config = dict(
    hidden_size=640,
    lr_head=0.00466,
    batch_tokens=65536,
)
MLP neurons of a small language model. Each row is named by its layer, matrix (down: output weights) and neuron, and shows model dimensions 16-207. Each number is 500 + 40 x the weight over its row's rms, rounded and kept within 0 to 999. Numbers have three digits each. A neuron's up and down rows have the sign that makes its largest values positive.
A block is one neuron, or neurons of one layer that tend to fire together. Before each block is what it responds to, as a language model described it from the Wikipedia text at the highest values.

Responds to: Comma or final token closing an introductory phrase at a sentence start, such as The next day, However, In 1910, before the main clause.
L4.down1082:617447541500517546502507521494515431417449549529504519491539486533552490537510480410528501481502467568512480475546502511507543561560444535554478535532536493483500567554519434511443515462474543454468495522482469516518471509440474508506522461530505515478523465439556505460420442467603476512529508514464558465479554469532503487519518381471571479477487532566520492540511490537440489423472591540432469548470497520493562434510400485552529496504544499437521491504471565466422520595460455491429457454516470561484409452484475520468527482537568506502490487504544470544484489483541521455

Responds to: Closing equals signs that end wiki-style section headings such as ===Career=== or ==Subspecies===, sometimes the slash or dash joining paired terms.
L3.down354:626537483525539504560399529463467466479524463523466509515508537477473453473507435486539498514504540459499541491578475541529497443514484496488488446511445458516484547505489451440538502498452542518481434566442529545525462495451443519444506512532503503517471540574543490432464552529551475482483523527505493473511550562487536561515444520521491544530474467487503433473567537519415435480553502565505485562448552483474442489487534509537485551513468494555554499463471452505482512477449520516476523512522549469516511579499560530483489457510574493512446511487471481425467510494451561521
L3.down456:425505552492578557540475563532537489503483583508485515433527456463534483445564541479539543492592409459481557465516480527540507437527501529508487487519503468538518472483523509501501497481479495516483478539481506494495491559424503478422521470557483502510547569451472492531531451505413509530533483530480558527519522585500525521519549482479519471448486534504457420561524538508472420492488536545407537505465503451498484451494441518513497474471518518407514486462539530513455502575492510483520529494462492549403464480497465426525557506523568496471536447532519444547477532538532497411
L3.down541:506501485593520460528468497475509439497509550454500480557554474460518463515479494572554509512469446534542496440480485483476483547520487530412460497505510495463517514529423526502556512491515495495511452503497520553543582500467517549460488544519417515543524469538539565487527548470526522487517528501529507496507548486502512447475450432537528499530473499442510457502498533493452540500448487456490500515516474520466494481467583538552506456490559493492491485488532512450446470513540487448514534478523457494525535468492597510515560478502466500427495497484508573445527477474466469538
L3.down1186:504452458400410488498516574557469526501549515522512432510494523462466452484491522457569459464470471509532534499415410527504441517535559512470496511558521522568491507490512494498487505530450529526505530529474471439482555453490511454437597569472527511458555555500536490481420546473410487420451505517442512486584520457488522478438515597476495572474425496482523459570459549501493390455490542556488466473513515483518458506567514541481466505547465526481494539441539444441469549445530507500491526473558537490435548521485475502418501466541462511428508488464514477488508543456496466501

Responds to: Plural noun endings or whole plural nouns, often for groups of people, e.g. counterparts, students, parents, leaders, siblings, members.
L3.down157:392559470594432508496536523486539523521562502502529510553524545529511479517475466462487500473514497475476478505526508525452521487523510476494485526482482524598449528520521508535542501470492495526523437510423462544544531451491506516502499524504520478544477530478498516478449444511500469534492512491494583463499457547483424474504487494466484494496502527470485482528524475488442522511508510451435531478477535501558466542512491425502511525472520534468553495441560532553532511496500503496512495550492502480489482477574505428484524495538460531529495593461415526508366515448464525515
L3.down1004:509512469537452577440493523563473507575550496472431554455473497491533502549529559492449552557491490538467519464509499458510497476498528515548485512485377496485514442516582454515544550532402498534578509556448483535514550524512431447518532500564573470508473544519496491504500439505497506492603549484574513511588543459524450574511499467454557469432518481465531455509505532505531581478440536517528494441485522561559482506578458472510402557564516542482519478598537550466597473452488418510491489494605449531546441469497484477459485557513465454498537536433426452538464519505534489541
L3.down1076:489505461468498508520548414495542512590545461516534512510473479511530506567505537469553470501429477545516540495520507491498541508435459493516459499559478515567456524568594476486530466487516550524528501512516503549491508436437506386481508547482488507454460505544490489507479492507470474583499469491537486481488478471469479481566497459554531443485489493541531544506545539473496570451449502597470467433447420514489482523517496518539543500548458472560508479534488494451500496463606562520502517539565551523457498486578603485458554509543455572516539499463543485534461508449513475499
L3.down1380:526516514487517522514553490446515472540455471507537509481500481479485505544520471490483517451498571520471444571550450499503479546553489440565514506495522540496490519555535417520450529518525487535471480535547498458511493414470524538523533526542519492503468507484454535462400473522528493524464515473516505548536498534517591488513511393436534471461517517502568554439539420494488436561435505414534471454484490499540452545465445493539513506530449517442513497498545512538555565536495516519462497496552585523533436537506550431566466410504496564427527537497463586474446372528561527483

Responds to: The final = closing a wiki section heading like == History == or ==Plot==, and sometimes the period ending an article's lead paragraph.
L6.down64:495484493452521526533525505525418558432528546507539524534427540509525510451451494467536532491499512506544569502519431501512433517486452530434499470487533426522513447521582589446536432432449458529488484471417519542491464573564473550492564530444541499466472541502491469524490533527459517434502475534511550545502518504497490475502542350516528467460544485517505486485505530506492503428566507462547469495465502503507529529452451522490462466535483470497490529521461555514509556471491458544478566525547525492527487556575581495526537520477459448476494485518440486459502550496550525452
L6.down275:565517517465484506516465487510455460483468503433511444462513540534521498425481525547492527481569583494468502466481493455527572514461480502456576457477485554450550584517504505527437512555443533517529504494474466523502583401520504487484530467560460523380517490494504569502510503515385516438531482473513516428568485493498471539514582468492499441457475459416534536511506417413509584481494522490521523470437505528521439555461529516526470510553473481513534529467459502581513510482504491566442466520545522459541482424437523507536442572439525516598471526487490479463535554522504445509
L6.down410:492492490501551517474461582482489558451490446500529512471491551489475483506517436458528455472544520582561510507471539518464556474495514465519458540506459568497588537500457515509495569530478462563442506517499461518517497464498532469530483497484465478438472422503565492499506540507576489487470438509518513476524515490484496486443484371428515586456493473527476450527516539507497497456482548557513517568484447468528434566450484527479466527411485511500451514529541541511465488524457518540444453451528450502507465524493525545505592485550435409490480509474510538494534512550503514459
L6.down482:458567544475501497502459557531505482539495495528487501535427488470451548486517474582524493459497466450465519495498528495489569516484480558474402428458581495560492467511530513456566491475511510459479471505527566495521532525450510462408446492521541457476526534419501506472489522468520546531499480511553487493471507467506526496529454464511467532458532502507586523534599543416512417505547483552506519566504411438527487494525516529521512482568494482492461558480485501548448547520546455504491542506474490415429549538521561512504523502478429493479574446584508468407515442442529448450
L6.down521:494437516509490464555477506523446455454501498498553494565476499486566548462517507470506496448479468520522526500421481482515504495543571536504542473493534503519502570514486550440493470479586471562499459547410492528465549509459519485500463498508488571511493442539452493498505521526502523459485555504438522526420506515478495512525525419528532486512523507496550425510427523520492509527474439514508502509504495594533523524463494554523523484520519510530562508539526405444527549460495527513583510499561499533589469487483483501476514527543534477544538516529477556448548413523556434502
L6.down920:506548438522502505530514563474582440523554450468497515552452473526497522497587502604492525489505543506480564508537492499466527460548583515522456468520507525483423420422519577516565519535490547499502560448536549510483472453472472459543482494535509536558515475509509571489510471574562600458509445510520458506513486489550508587568484544518553540460586525493533498587520541521491473450578477500509469540527521524479443473485570572411445530482548480593490447493542547524507489475479510514484491526552515547469488554517512522544508443479487474485499430435485492523484454544557485454
L6.down928:469498495511503461495467479459476499481493473496582494464457502513523483546529490525504474563527471483536493452403581537513436491430522412528482466482514605478507539561474507531492508543472523520504405475484506397458455482485477519460586543468468507487540498551502460526532518501537578430506513534490508497514496490407532546515502439605483537517486598473497454488531578538554493496511573462496443495524504473498566445557463535535411518468558503433568526403413490576470534466500485453512491505502447519487528556466442468482445469500462513488505445539550490513574464466573497525
L6.down935:482481522469500534500512439526530494539512485496508502594517497483525554508521526547514437475454403569496486488541432463461563502463513533513531500447448520423485479480441512496451420519497555422475535497514520473470461432484485516515540485490470461497582443513499477464518516473531485478545462503537445473476472545515507477478547334478473488508509438509526475535487516551461402408489487476425516502501523481497525506403489520508506489440498450500555483489557533538530514427462490526447436565513501500517496471524506521439509487555484465594494527493494537484541487458510442522
L6.down1085:443519486471469493535449515517513519459526466565470517401496475554506493561470493445436555529486522531534422516489539484526504422458476503513439545453572467494514427537491498447472514492519546461517511433499502494520484451442542450483512520428500499505581418471559482473548500504552554543537459569526500515481460568539512520529529437525554468490550543535479440461434551494495542558420510494504493535496607496513500567422523516480489564426514497519481498598471469434502583556543484521539529472550487502453476500515475511518520421476521487513468530530531498503461538490477514483
L6.down1103:484460471526463487481460471471474538424467502533456550488538483544497529488490475461519494516511519485499464419485514512482483509502485490477477573570509540518554502521465541474497428486451447527538526486476571438582478508497536487520648471471483525485508452438524503449492529467517506400515488570450535556504552461554427545552538417554555457503549514545539423485512540537513510515438525511437467525566503514491553551471555541468506522454519459494509537524591472479531490456444429456550497480521528433468517508516491484514570487522512498538513502493489518494484460505515480524
L6.down1175:480519440587528476541491478464465515499514538511439486511534566593480552483473559548486530499484482506449541460474467498529467545502547521543525470444509545510520524522538468561512552564473510488593482557492469533486430514476522529567467455452489525482480490483517536489517447557529491431504509517553481487502433497554490550476482381466531510490536456509559515499495549499505543493542595531437466526486527513528522563486475476521511488509510467478519510380547504490489564522494493489553591397477521491477509434501493492513575506503532510541490570520446460554582500481472515525
L6.down1196:490503474524465511522521497503552501449497482495510564487462495497558539520494485542460497478498504481470481503494504483529507394474486452552518494524454475498509499481515499470471496507469590504414582479511456456586515511531498490585498531467455472476481607471536513445570534615503496488517513518455548509544492514468630487450525456590480469516519524531499489486571508544471434582482426433443552558419518492418534480422464566478426520518471538503492435540538469426469514497461541449533548421424535557492518494503390479497465484509513497454527523527419558444462527602481438450
L6.down1370:455478464504475526550503428463468478488477481496490465498607553598472482459522467484492557524499561444448507456521513491482485567505531530492502539505449475526497488469472462486461495479556493545468516539560515600541546474506525436481526526496474466543456490465530517519587543469581451451480598510471490540473479605488503468524461468502505421504526459532491498486489457427483493547449469505490504492569546493420495522457494420497551502502468370459492538498518460546510533479438461533493557469499405524530437501523559506469490498472383444497467494447466552552486448452406424431
L6.down1417:498528453485536526465515527424489499546469512507525480503574511470473529525458426454481429497534473479622490543527433536516517555455574465530497493519394540444473504494456536454500476465493539537508518483507491515572469516442530510560493456559504452534531522567563421460430534525530526501520513485465425501608481449489500487510540496540541498535476487549520505465496516480514548484452581496510465497574513530505461483505488511490499492448560578492543450517551495500488610567567523449474431502476504516516514489526492491437500481390560512439553484516473501578570525504515492449
L6.down1435:440531586514502510503487476458528565607562590520624471513474469520489461483534443447552522545511529519516482536540449482532510493502537466495509450589461567537477533423459456504467457555500570503521422507540485445475525498483556515531469437493549502472521515553475506464463496488491544488479470482514466537501472493449486580458564318468481480453442520470508419489487524538454443497521539528454503578473475481568486485515472500535502466509472512483496549489468471519468531486473489506473515474470468534438541522473534499400472457455466485510519528487491500486473507500538464494
L6.down1499:475449553437520610493416539470462538510407575472449545472468448468469559475490557507473400522459458405508440490486480498534546472434586506472521454536497522568479442480532495458530507486542485515509451500605478446436398460459540496477496513518496446500498522500516510514462516573530530538552515519518462628556537442555513546547518495474487505500477561483523482435509556439518542482480500480429570541494494467523516539418548513543509486517526591501487510541603490439488503524534501518481523575504491551525462500475496606478547540463516545470466569492421461516507489459457559495

Responds to: Prepositions linking a preceding noun or number to a following noun phrase, especially of, among, near, at, during, as in one of the, among the ten teams, near his home.
L3.down18:495432480461551518578514595463498485496499548462560496504515512495477537471506464439536487465524460483430464490541480503506491561466534552492496524500476490507436518452484445518494558493476566503491514530447528471500501480465449509474527472600522526481500509522496485442515462547516483524504463446438488488545548488505450487526536411516483497543462592540470518508566487514472397479528534507503496375447533513483483518505484529464546536451493543482548473512427480456510515517487515511567487540505502517511486489501482533546427498481501476522534559504513513491505526506526500519
L3.down287:440407523535468510502467469436512524425549527520455497523473490555485506592525441500624495494467510486509436501561443546388452464503520491388510463522462467510470470554491506507521501498507465475570466476539515509457451517537404442514532479494567461492484460502464544532536566511466507530512512517432497518499525476519510452401534464456546564497555508432453457551477548475455420489457566490473484504457470525490447523555489518506485585500470535505546528474514504543515451534512521509422521462454447513540492531449466523485528511430477510467472479504481513560517532554472541554
L3.down468:506436471491540535487614531427482485556548432518583508468477466465464484535432472522509536558454522429464538489500493546553532457481474503525534491527501540595570489479461509538505525549505544457476476544518491459524567512518479526482441528547466466435522483472519519534345572551488502462447549500510504496465512455532465454509520498540595518493549457469492519534510462465492489448565444513455445526498592444516472536502522531467465534500462524482522464473569504469452596562504489486502482471558500459573570498522480526510526415475445434516569462538488490445490518430543481493
L3.down835:499465377499515540586483489472444512495528576470558476489567475524471518462426520508461424460533532523558527484543567538500519479517515496483529534420537554536491559521580546517578474466520537463459456545499488477560518533520455473483425511553477475529554431554489476570525525440476506501506436426424483546461463492535473474489515507480513617495488510453476514492492503496547425548498583403445507438594560487527536525519507523542462527580514465501475446480538528451501547480480457495517487505447477561446583516485464518508501594600498500543546470485535511491490498465511531480

Responds to: Prepositions and verbs that introduce a degree, award or sentence in biographies, e.g. graduated with, received from, sentenced to, earned.
L4.down1296:532555493563503452487509535580618428504538491477495514535525480505554555455489516503498481465535516503478452566508485513522521602486522504505535471490444441523481452546516435485462449496522528486484500508532503555553571538500467452585565386495548483549483475479586549567489494545520508519507516507424536482535465540451518500475574515487590574553539580561495438419509593551507494450471451473504498533439409489469555473474524475455602592522433478534580477442438478533497514518499492557504559539530490527464467513421478538537520541550506544475545471497516467486552541481506546495

Responds to: Fires on the verb or preposition introducing a school in biographies, such as attended, graduated from, educated at, went to; weaker on other life-event words like died, return.
L6.down85:507509511502497506463491541474412585461509548565471503540535433555494458524527503498514514445472512456506532480474447481512465484492482449422551489458449534571491615527523450434455564520445548516532512511457471469467569475519520473587494474527489489468484494506472506444509503485533494457532540555507520472485522487495499508498509294426505474517492460518492505550543524465540507482516509498415522519516478489461463463585584483582529462568472501513497522443494479539537444494538467508474537467511485457484524492483569504491546507566489511521496515515481414519554546516519484486
L6.down108:496532572541438501455503435475480527521517401492559526538489575569590547501480556545519520518417448570456486534516468521490448526512420449440510461477494514522483490497530484498478559515529503447568500570509525497517480427537565453522570511526500526592479470526440531590532493466431505540497484475562462584487487450543545516525477611473500494486483496518520491499477521550544447502512486532437552466520477475511527513575464422421510481463548491480515525525489481441531499516490501480496543498533501492501517460533496526529435508531438476452581446452492459481496510426496430474
L6.down214:401440471450475478479481445475507539495540497469529534526495510437511440532482465503445472534467509461481563485452528486520442519475484457458546495537494531422495528473514528540568475429489482473545505493455532590455459388523510515507504492506567467475482472548527497440434468464481590512511496561469518520472544515505502537522503302476507464494557512605499517471495472453543439510537517461533454551575528563559521497514472518477559508479479448491444435481526506486498492489415509542530542486516483491525534430510509482506532468398526442508492466601508500483453438548519522487
L6.down361:515501426505465523527509448475472554457440494463482492529445455418465494523480502458490506494479477528479471558496413500492583519484498526540510568426488458490409546540497527433484513503501449546455546489496450503547447526488589563545531459443501513579471543468512521525484518550557569466485519519531521463460587527493484474536426634572485484522508542507491500493440508501534464562494590462620481469570529556508510499445529479565487495455450515498484481471488486484517522515539491475431498509548490443455494573479541462543506540501531565419441428495406530540520501481465407508
L6.down507:455502569548453546510408544465452570433458508444499461522527448505511492462487542448520544408454422540467516557501447493461428483524510501476488520453526566467470517500463505545447495486534478453530457548462534502505466517544463484531507406522516552557491542451527555469542466487442544499458486452541486510491490457530468511474474403575439573536507515532461425483504506492465472521552449487560498385549607495458518483497465580485525454504498578488520499459506472538452533531499435467511498486485463491438546545472467472492544494524548494497502563584510530480439485461422470485
L6.down694:495499489477507466495504498447474530587473535480543510512495471510506500523534483540488577455558475520518564550515456576547533470491483471447575493509513509538507560447472435556510420455519392455550516562476547499520504477482466439467488511503482540506544551592473528457428499409551489419500430513457481442520483534492508553544518605499527511455572524541490457539515493518573496535507553508493515567498560539546464500557467517537480485525534545534456489552527545464467472524503498500528551479494512471463491489611516535453482456447499542496566519474581409513527522492464484545
L6.down876:514513561544451488509493535508505539445519524512534545490478512465507505458421529500536441467537487444566553512474500443471639514494480479437520405471449519544445520406544472506503534572511517455508442406485545527546469532486443545517634458521504530503513538488455529547532544507477469486478428569483500491492470501509499524517498475528552457481504499540505493525540540447505459525553505510587474488543497424452496512480530524538456544537468567462481497450566482556484521537508507516602521503579512562487465559530533545490570534513482526497496527507462517488540514506470537569
L6.down895:453467438514502495522493465495542488527504474487507494542477476554615557550487504484503501491513419494485530489497526490474512500517461502467527417489470498464533610535499461510441517475442489498445467517494522557550478510500515506401458457518484488456521494477540484440482546493527425610493498535519570528547456515549452436416505517515470430545480388478487527487520480510505488499487508537556463504426539457534545571477470592502536512512437516499484454545531518461476513543498466555555546514508504485522555501519562482519522557540471522585518509544465488527413504550440531560
L6.down938:515465435530510450493502455540519522429488465500455480491475465488513591500464545516543494502492499483498451488585532504510504429442506550540531471503461496517484622558570564535501490536506444462535537515499564473511533467421519488493558473487485545452469528532520496545529551528537479411526470471470512454571558533533552516528522559580506521529520488545467531479502485551416500484505499495423442543531474451558538486525528523522500461527531456442509513441518487506500584503542485482594513470534489485466504515475521531450553489555513517484482481495493465540582458514499457480
L6.down1172:452485452467519456489551543523482524494544560422498508490556474487514418439474491493468453578410452470534517501452512502507546515522558533452556484449485477538490444550513520485450473537492483525536520483520481459505523471499471523434469563515503414521455456463503600489443514530557460471490466465509471540483508485559505369549532385517502536528460555476522518532489549442518514411507535538473476537400500400500506483524513479558552519471531554505474497410360536518480537570533535441534506552487491570487466554533525540564430519486533542575554529404460450504472535585503545506
L6.down1330:541507565506467508537499560512492516531475570534474451514469501561506479477525481493531618553457477499443418446443513491515438508514491511509557459496541435496489449498526470519494477492503490494466482499453496454554575567498467517520543479476467459493466569418433462575542575474493516451516522505569485568542484499415525450449498532456430498568492476467586435527498474524517477458476482534462498485464524420522572605495486523544609498464520531463551573498479460541473540491526433446459565518443493510434545439480550461521526568493532635411528472497454497473491543488497445511
L6.down1335:522427534508541458497533564498472442537484538592513496544431478458488576510523523528504490465529428489464541539496535489576507458485564395487483551523493511514453541596476468544612475507523513532484478549481416457558476497509550466505544519500464495498467491452500544422503510500461426502530552443488482457507498443471509484510538369534388569562572504574492428437481485471492520436465499505495531425534505529500547475476504503440497500552485594550502494572565471526525550539494508520486545502490481512522544465494540470489503504450507520533532470531420499481553486478498517543
L6.down1422:451488422474471571530452512540475471478501550489464439599524510535527515523548527578489501519574443554544442523441514470548536507457477550493558480488456487497500522514554460518403475520505488559455468489444541502574533449496483556544532457570495457473485453501571466547455498458543431521498445514472460562483461533536464476462493400526503500520498461483516454548566491500540511503453511438542519507503479486546571521448470509553589532510546483560483455493544562503558497626476500515434589477511465561464563519517478520495527540540503584461479555494505562521542452532426548463
L6.down1441:496462520470508604517559462443398536497480540541448483449464542550501514530502490507498451556491480505505446528433533538440484527485525464515443425482507483569519487495535433460480490438530443500536473535503473571517508480498503480512532519529500467473569525454468561485493482482535531495517551529488499482455478563513487517504517412432478589450519550547474545440452549556454456538533452516485560469528485580476536526497486437462477468479531441583507492479490552434531540551485523501432491463499480411544501503511506526497502516466464516487505507513407480467455493504528482537
L6.down1481:514505576457439542449532579519513545503471520533552481495486468523453544487489538485553523577481460461527479393507522497562510547503496528501453453510520506478487481527492489553475498449520547439524442492466537504552480474519503465566458485554491510493496506471526523515385508481436550557537539490544481443540588507518513555491469468494412555498475506462609504481517420524474486526500543471522465502548468480394567514464461490503408418577510523488510544525510497461510482511521547507512517588519524482496571471500510534531462448508530495455459469462546443480537574512522541477
L6.down1645:539562469534502488563463435493582431550560507501469527502560475492518469466547486551467536551483464580519494403470482442530538527521437501494456523466534509480485495495522498506490450537546491580467506478473526525523572510491532534498506474522495485579524488563478470508527488599509575534417492515551416453559405499491495417478492426496526490592543465550463533501506495533518487518521443554525493487414484479474524532535417462505548513568492439502508461472424433528528510501491512529457459501514488551506500493557489527458555558485586483535508551587474489453452527457510464463

Responds to: Closing = signs of wiki section headings (==Awards==, ==Results==), and Date/Year column headers in tables, plus occasional prose "date".
L4.down1301:481528472446423489468526507514500534483518511532490481529436491504543487482447482496450512490523479490500558502444522500496451447498505522506511483512484470556438474557429524541483523478465514517504546493470455461533453522470484507511471508542441527480499531453513472458434504540552537484415534521517437484457496543514499380514512476518505478446572526591523456537540487481478504547462539523486519517499500578582552476402501510451473545477513556472474433532533473508494612577509547441533454489549434506495488450505497465577528466442494501483505443550508544485529478479514508450